From a checkpoint of a small transformer trained on Wikipedia.
Size: width 192, vocabulary 552.
Architecture: LayerNorm before each block, untied embeddings.
Training: a variant of Muon for these matrices, 142M tokens.
MLP neurons of a small language model. Each row is named by its layer, matrix (up: input weights; down: output weights) and neuron, and shows model dimensions 48-143. Each number is 128 + 24 x the weight over its row's rms, rounded and kept within 0 to 255. Numbers have three digits each.
After each neuron's rows is what it responds to, as a language model described it from the Wikipedia text at the highest values.

L4.up174:132150136168105105163114142147167167120134126108109119134142093078115141088140091166147147105105132166101113106141149117104132102153110099158157137144101133118123124157070152153154117119121152161139145089146117104138125113113104153080101146149134101169131161128136127138153108127120149165
L4.down174:092081124078126155116172129118078098133105120155134163139116152145114115163101133095118125139135109110153133164134101156150157150125128152100078132132154115129129111109172125097098144115152112081126102156084141124134132106159144106196143118105113156094144102130137141123141120144153125082
Description: Mainly the "ld" piece closing would or should, and "also" after was; weaker on from, mid-word pieces like "ment", line breaks and headings.

L5.up548:158109188110124122127137092088106153144124137140141129136099119156140122126129129067147154149123108124140140120114093129107166132089130110138146141076140134145147126149113180121128117149146102154146173120110105119147131164140217116084163085122111138120130112113125142124157100120137110151
L5.down548:138120111070121160111136118096129093168162161134137094112106111145120100151087170123144134117112099101138108116113115136113118103107130137133142162150116166092153126142159141165123150178110119150123128116091130184162161139081136113143162125095120115132114123108123140118076132155101129120
Description: Strongest on the invisible character after decimal coordinates before N (46.607222 N); also table-separator pipes, superscript ^, and mid-word pieces like oc (Location).

L5.up385:132083151132164132142137119124121084148145095111136084131144122109129135159117141158125131167111167107115121137110169147147083123142182118120132117119103137103151097159126112140114132094165124101146126155150160102159139133123121134105141130112136154116130136122126128156126143111165086173
L5.down385:125114174079097178138131123124142114128142128152155119150133087139111100135143137099141148170144106143083122132103117149144130102121121139104139163103105135174141128150177088104090154120151121102128113136124110110095157110131140109117116154102154063151114126127179072131130122112087129134
Description: Tokens opening cells in wiki-style tables: quote marks starting episode or song titles, pipes, header pieces (Opp-on-ent, PF), plus some prose quotes.

L4.up273:152123121091105105175155115101103131104125139118135132136144118126103129155126127144133104137111099127121097121098123117144149121144125128095080112096151152111145094091120164139178107093132115133153126131115104157135117158192145138155170139170133119119131124110124109100127147129135116137
L4.down273:164153185154186182165148150121155158126121120112130108140145103144119121177067105109126121116128102114125178113160128147094169114129098147159132091134111122121101159096098135144100141153126127124117107163086159107132155108124151159129141146137159093125189116122146154131150092125154141143
Description: Final word pieces that finish a split word, often after a hyphen or in superlatives, such as broad-rang-ing, week-l-ong, larg-est, new-ly, plus closing year digits.

L8.up574:116112161091110119137113186131087135116150106112167106130125118119071117155132151124139152105138114121133104177115162109108091100103095167088134140136109125150143140094136148102121118100144142115162127144135149113107133155121151140161153112143104146110073131150141133096133110152093103061
L8.down574:135140100156113107135150104142122173122126143113139148140125146127101092128127091106118106145135130171173111079160102100134095111128128079100160135130143114179121111149135106137112135104129100154132145120114143136137149111151127122120125126086166139127144154111144121144118138118113151125
Description: Commas ending a sentence-opening phrase, such as after "However", "Due to sponsorship", "Upon arriving at the spot", and also sentence-final periods and line breaks.

L4.up296:155157123151131168130087123139127125154165185081091125161090128147145132158163085113072116139125153144120108164144148136143131164121131097111126153175098152103146144129146135135110136128138104153084117144099096137122115120112114159091109161125087127129132122140130133123113118129137184208
L4.down296:067100119086147109138138110141091149103083078186143131122133140127097126120087140163119136122120092111145121094069127130086115116144128156120117111106139126156100114114121162121135135124117139143169124108148173127135116149149109085146145114104191168140157128137146106150158156122134128088
Description: Short word-piece tokens inside words split oddly, where the rest of the word is predictable, e.g. themsel-v-es, Hollywo-od, bro-ad-casting, notoriou-s.

L4.up550:140103138132151129146077108123112127129116144136105117162109160123096126108154122172080126142078148111118133142150146159156152176163145112133117119163143127156137123157131155106117074153171074131145132127095135101137109130173119152078126118106139152114094157129131090110149147086147127110
L4.down550:124119150155127120098153128137129130128108130100151163143124147149138143144062119088141104115156132106139124072139135144165130124127096128169153103118127143127085153121095148142152088161129076146151143146167159126112138119096106128124119110155134115177149142149092144173110167100183105133
Description: Second word-piece inside a word split after an n, c or k piece, mostly in names and rare words, e.g. Ne-h-ru, Newc-om-be, inn-ing-s.

L8.up43:114111138142173113169122106093157116093108117147126087116133124147106123119107166106141103091111111097160110111146152134161145129116156127129147141161113101128090149095176140130128136084128059147093117123129140101187137147101131185150164125131107134123112112146126143191115143129157124108
L8.down43:161088148145066149095141132186112128128149137130103173118122126112110152096137133183156144115142110101157142102171146089100139184112132164156119163052141118111134136127097115086107096121168161106112127148137123104146149111156106126167133108117102155111149082105128158154113154163121097163
Description: Opening quotation marks starting a translated or expanded name, often after "(" as in ("The Yellow Rebellion"; also mid-word pieces of common words: Sep|t|ember, Un|iv|ersity, P|ri|or.

L4.up147:104145143179071086134164113170100109103130106136131130153137125152129112105093116150171071124136140085140124147145123131150097170134094162125123094147154144156111122137152113156123111149120176104116118103143117128104147120159134082160161110164179104142121101113155129168127162100092185097
L4.down147:142123114125138122114153137140114147134127098120114095136132141160121123159143116103143124081144155059130160121158081152151131136118155142110151126106138145115160164135150142139144140126169107128126105152115096107047114104129140151108137144122103132124133122108185118134142090111182093130
Description: Fires mostly on sentence-final periods before a line break or new sentence; also on mid-word pieces like ust (sustainment, must), ay (Today), ect.

L8.up284:114136168109108100151101135113132180142144150070156144081105088140118093121096086125118104146187125138146144115144122153162156121096184125140135179127110137114146152135158156171125153137167139134112139110135131087098165137110130116135091138095141132095137148118160143110153145091115120119
L8.down284:139148146127131125098155150090187097109163117131146124123112109111161116107117160104100146122103122120121137138160114153140124121170143114141135113161124125104124136133133127112143124127160111094124166132113144098157116124073129134130137132085150105132137135119155142137172132159136157109
Description: The final word piece of auxiliary or modal verbs split into fragments, as in c-an, cou-ld, h-ad, hav-e, w-ill, plus " is" after a subject; occasionally names like W-es.

L8.up496:072110175151102118135077126159145141162128108127152129124119120157125112105133136152103096127132144140089162128114148145142146117143168147151119158102113117119087116126145158122142087136144136117136138068137132112145120141141069153097119120140096140114147126120153136184154147112138109120
L8.down496:108135156088103113150114135140083126165085153148100174148130109132114104150125154103173142109112108133179099158152118134122115149151159114098103108121149136100144163091137153103157145084134135134100117161130109121150133130137151113157142149119139124157138165136143136122135114135169128163
Description: Short subword pieces inside longer words, such as it in unit, oc in Bock, il in predictability, and the blank byte token after coordinate strings ending in E or W.

L4.up275:125156122129146118152150125149156125121114144113145104122109100139166105119173122151094139153116154174143122092092128124089106133124125096156153143098109142166119087155137120137160092140128107128111179100088118037134130137141143153100141173138136135128178133140138185159147108122105126158
L4.down275:157095112167134159144111136149148129124158157106096080132140123111147133104112154147117141062114160145144151109172102137144106130116114167119143114116152137124130183110074144128116102102147073135116148088130160140119116174113116154084078115113126142086151190128082133128111156161103133125
Description: Second word piece right after a capital-letter first piece, in names and capitalized words, such as U-C (UC Irvine), A-w (Award), U-k (Ukraine), C-ar (Career).

L5.up661:101135103160148110098114111148130119129158139115130120163145150125107138186104123136167096167103125114123172101160119154113153199136089121140102087136156069144139103151162178138158117170109145128128110137110126111150160153134138117169056095148100127126092090111137110131131106109152114142
L5.down661:098096142138125112103127174134171127082100116071122082155155101102155103124106138116133128076126127109113126121136130089151132138112106135152132106121131142156129114167130126153129119155112149158130143159119133168085155176145121130103134093133157140129153103130103083138134119089128123135
Description: Word-piece tokens in the middle of a longer word split into several pieces, mostly names and foreign words, such as Lind-ber-gh, Öster-re-ich, Eind-h-oven, downst-re-am, e-ver-y.

L5.up61:136096127151116137152066122147118177164155117140126127099103133168145145154128111124140136152115130140149114113094077126123106137161138101166131124147129142109127101146098184128118142141128122150107136139128218095129105142118126131132127116129149159139090133148152185141133101134130108182
L5.down61:191098142158101109159135116134111122130157148137137125122132132166102140136103150108147111107112089152095139122150128089140157116102119116108099154141121147116088147146088144124084178142140144159142116089112127116151089163147153135106140119172112145156133130128160140125140098165117139107
Description: Short word-interior fragments in split words, mostly "is" in decision, episode, division, uprising, plus "o" in October and Cyrillic byte pieces.

L4.up58:133092126134148116144142121166096091152115143141143104125100117138092128165121154180112157154120077074134144143166147153135093192086159127131131118112132117112139148123109150106150100151077117147130122167125152142126135141142113128115152156143154120130133095138074108139123141129135102140
L4.down58:140136136097143115107144123118156117145102119127152106135139120119114112092131116074118138085130066110152146141143163142172141110159145163151117160112120124105119101150132119140125145100122076097132103139103145127115170107146113144148133138134127084196122136106104129143109107063095108079
Description: Fires on the second piece of a word split after one or two letters (T-h-is, O-n, O-ct-ober), on apostrophes in O'Sullivan or goal minutes (10'), and on opening quotes of listed song titles.

L5.up295:141114180138114082135106128095108146148154117136198160089136146126116133173106129133130115098106175144091109100146131163121115165129155118106108097103134104129106138100072100134164149141165153091121157130124112140143116164101109147122113157125113120124115121094124143113142158133161119107
L5.down295:102145143145144138152139090137141117135133156106116146119098141158171141133139161159099112119127161105179119123152135108121146119167122186176135127165155157152114115116120082144111082143117104094129114147117173092136146126152136130081152141102102120106113137138168140139099140166109069111
Description: Short final pieces that finish a word split into fragments, especially -y after -l stems (activel-y, heavil-y, centur-y), plus -it-, -er; also "or" in "age or older".

L5.up298:140142102144077111134129118089150140110134126155075115100104170091085130116157117123172101163150091142138147139145098140126131119170133126130130187152143113175121128178167103093123103134071175113098123146140140122113146133121119165121131158137140129145102123117132146047164101153143120114
L5.down298:100150134097134162109152127139128118129172134141145186159154066139174115096106177136131158088126147139132123138085107086148134087097113136147137118122138134115167131096115154120136139097156069139191113131108101135156126120104119103152119122116120128088132119134099133157108136122148139151
Description: Word pieces inside words broken into several tokens, strongest on "ld" completing would, should, held; also po-l-ice, mom-entarily, comp-etition.

L4.up250:120112132116130140127162123140150094115127137120149098140127108130126117126174131134123115100134108122151100118167129139097163140102162135137111143077164120094160123074099122143184144106130077152080143086147094107154136118114145078105122106154068117143177168119147119118134097103131120129
L4.down250:116123154113118153143115135092127120153126141091130149083105125144136140126082086129131099136153119125109119141116120115137075117114121148126134108182104094105110119180148133167096101077142147125162130176122185118142129159117134111103144121124143135109118119091129140193106194122110131125
Description: Mostly the degree sign after a longitude number in coordinates (120°, 95.52778°W); more weakly, mid-word pieces like O-ct-ober, c-ast, econ-om-ics.

L4.up765:115154125169150087115180154116126127094133155095127135140145082124087109175102130145125098118144130113130136151101119110128111101143107161145111164112129099125136143131097154154144125138113145132138155119117129118104114127135132109146124107105117144161111170101088129071092138120099112116
L4.down765:146126093128133140153154117149130103142130127167110117094102140130160114123148121135120136160142123111165130112157094132161132165124177103108153083148159145123107091138163124097146128144118118090132095122070129120112167134150148156065152164153121128064138133132100101122134117106143137136
Description: Short word-piece tokens that continue an oddly split word, mostly final y after l (likely, scarcely, respectively) and el inside names (Nelson, Philadelphia, Angeles).

L8.up176:132178120097143140150138112144155123129113136104106128126187123132111150117107143111133118112089139151158153136127153134154103158113117115179129129132125161098143139116073138151108101154140143127163167130127146120096094128159146147130180145115140114084140097133141142060159107139134109103
L8.down176:161102091143107111163154103131107115149140144115143137123122163129132127179129117125130168114125101113114119134124121112109145125164159129124140137129133135174110152117105159076099133115100111114137097088165131164188181143164103099117104123120106142126125134134147110135144122133095151111
Description: Word pieces that finish or split a modifier before a noun, such as devastat-ing spill, unpublishe-d play, 198-2 album, f-irst.

L5.up328:156097154142144112139128168139133150131084103104127119124122159157125134127113147105124111122129108109154150137166144115142161137080134155137133149102129128145166135121109143143191109087138114094142105091152087149137088096169132139121145107170096143098124128149061074146109142120133184129
L5.down328:144118116168128154174128109077129081124163161093121139089177141122160106174124129132105120115132125110125123131100117140086108146156153123126151106160076080111135157097150154117088115125128135171117142101138132094117129174156141085160135119129151149113096129147152146153184104132135095134
Description: Last digit piece of a year split across tokens (201-2, 200-7, 20-21), plus short inner word pieces after an initial letter (Gr-am, K-an-sas, c-en-sus).

L5.up685:120132082137121079092117142165142127125163116130083122120124114128117119156141146105170112097173138116135161116064178117134122120136120137146131173078150133143144128127091109130173124133107172099095134091133142143127119116121133129115126130115124133115153115132155079133130106102127134114
L5.down685:151120109127105123125124146136106128145120120122108134141173154113102112139134103106147148056142105126141142162189149136118123117092140132125112114109132112179127124136152099097108135130166080057147143143085099095088123112151135143109144114111114090149119150084152138122135142139155089113
Description: Sentence-ending periods and colons, especially colons that introduce an explanation or list, as in "bonus tracks:", "top ten.", "Lu Dingyi's stood out:".

L8.up343:152115152154108124116130134154112181125115104101132145114138060148106134133124102140165138097148112078119137130133112102108119160143138152131105155127086150130143137153150151112157136161131101101092155153134121103082144111165121126121108121110135118137121123124167110149143172098110156089
L8.down343:125141095174080165147135156115117162090121172134123128122115113094142127143159183133109110166121118063121125131099117084092089109163154127077130117125167125122152151099129095144128153169145108122136117120098127137178098116128105149151099155100137156124120154127175119120149145149147141126
Description: Short subword pieces that continue or finish a word split into several tokens, across mixed text, e.g. Lak|e, leu|k|emia, tabo|os, langu|ag|es.

L8.up582:183116131133157152155135106106115133083130133126164118140101135115147175124094135125158119125145129101125100085145105067159126152104131099131126116139133137199099085155101110134154131186110127118153128106151146167096166107110156133114099087112119150110154150172148115163126103095124125103
L8.down582:123218151115128114136125111129104099113172155103124161134136142176137121125160119101093133101098120100149154096118163077090116096125140142128111113151149109178114139149097174147136127113146124137124135143156167121085140130106128123111117149086146182113120146115173127109144108132117140120
Description: Short word-internal pieces a few letters into a split word, often after n/m/v, such as n-at-ive, Nashv-il-le, Man-ag-er.

L8.up572:120095120157181112175132095093147113108121109091168148100133123111125123090129147113142156105074127149138140137107111130127116111155121119128150142134156169086141087139139154071103100163175141146124152143076174124154129134087157097096124125102120130167131132124164142118112152137100132095
L8.down572:144094120108153116134151108113119111151150147139174087097067125123146179118148119149146137111127097146133080145151115137133158110129142118147159139119090105103135111153087098111131116130151125109109114130132139144092120146128118121088173109099109140178115133147128132110095133143152144098
Description: Tokens just after a subject that set up a new fact in biographies or histories: was, is, also, the -er of "later", the -en of "been", the -ly of adverbs.

L5.up31:118153140111127129156088139138115166140085139138114123137115105153116149112128134138146104152138113114162132083160150089134121163182127067133167158118114135150113128136115070130109146138110084161150169164141138105153163111144170113118095128137140130185126117145110117137109128133081137134
L5.down31:147148124142143122117087160140144145104118158137135135118107126163151117139093175102077131118131122124132111151127113143100112135137148176115151078148130104142153126147139153147129131110148109151178122142080116127090156129129088142128112156123159137127093115103118106122075126106117127100
Description: Short word-piece fragments, often vowel-led, in the middle or end of split words, such as behe-ad-ed, bea-ut-iful, indo-or-s, Te-am-s.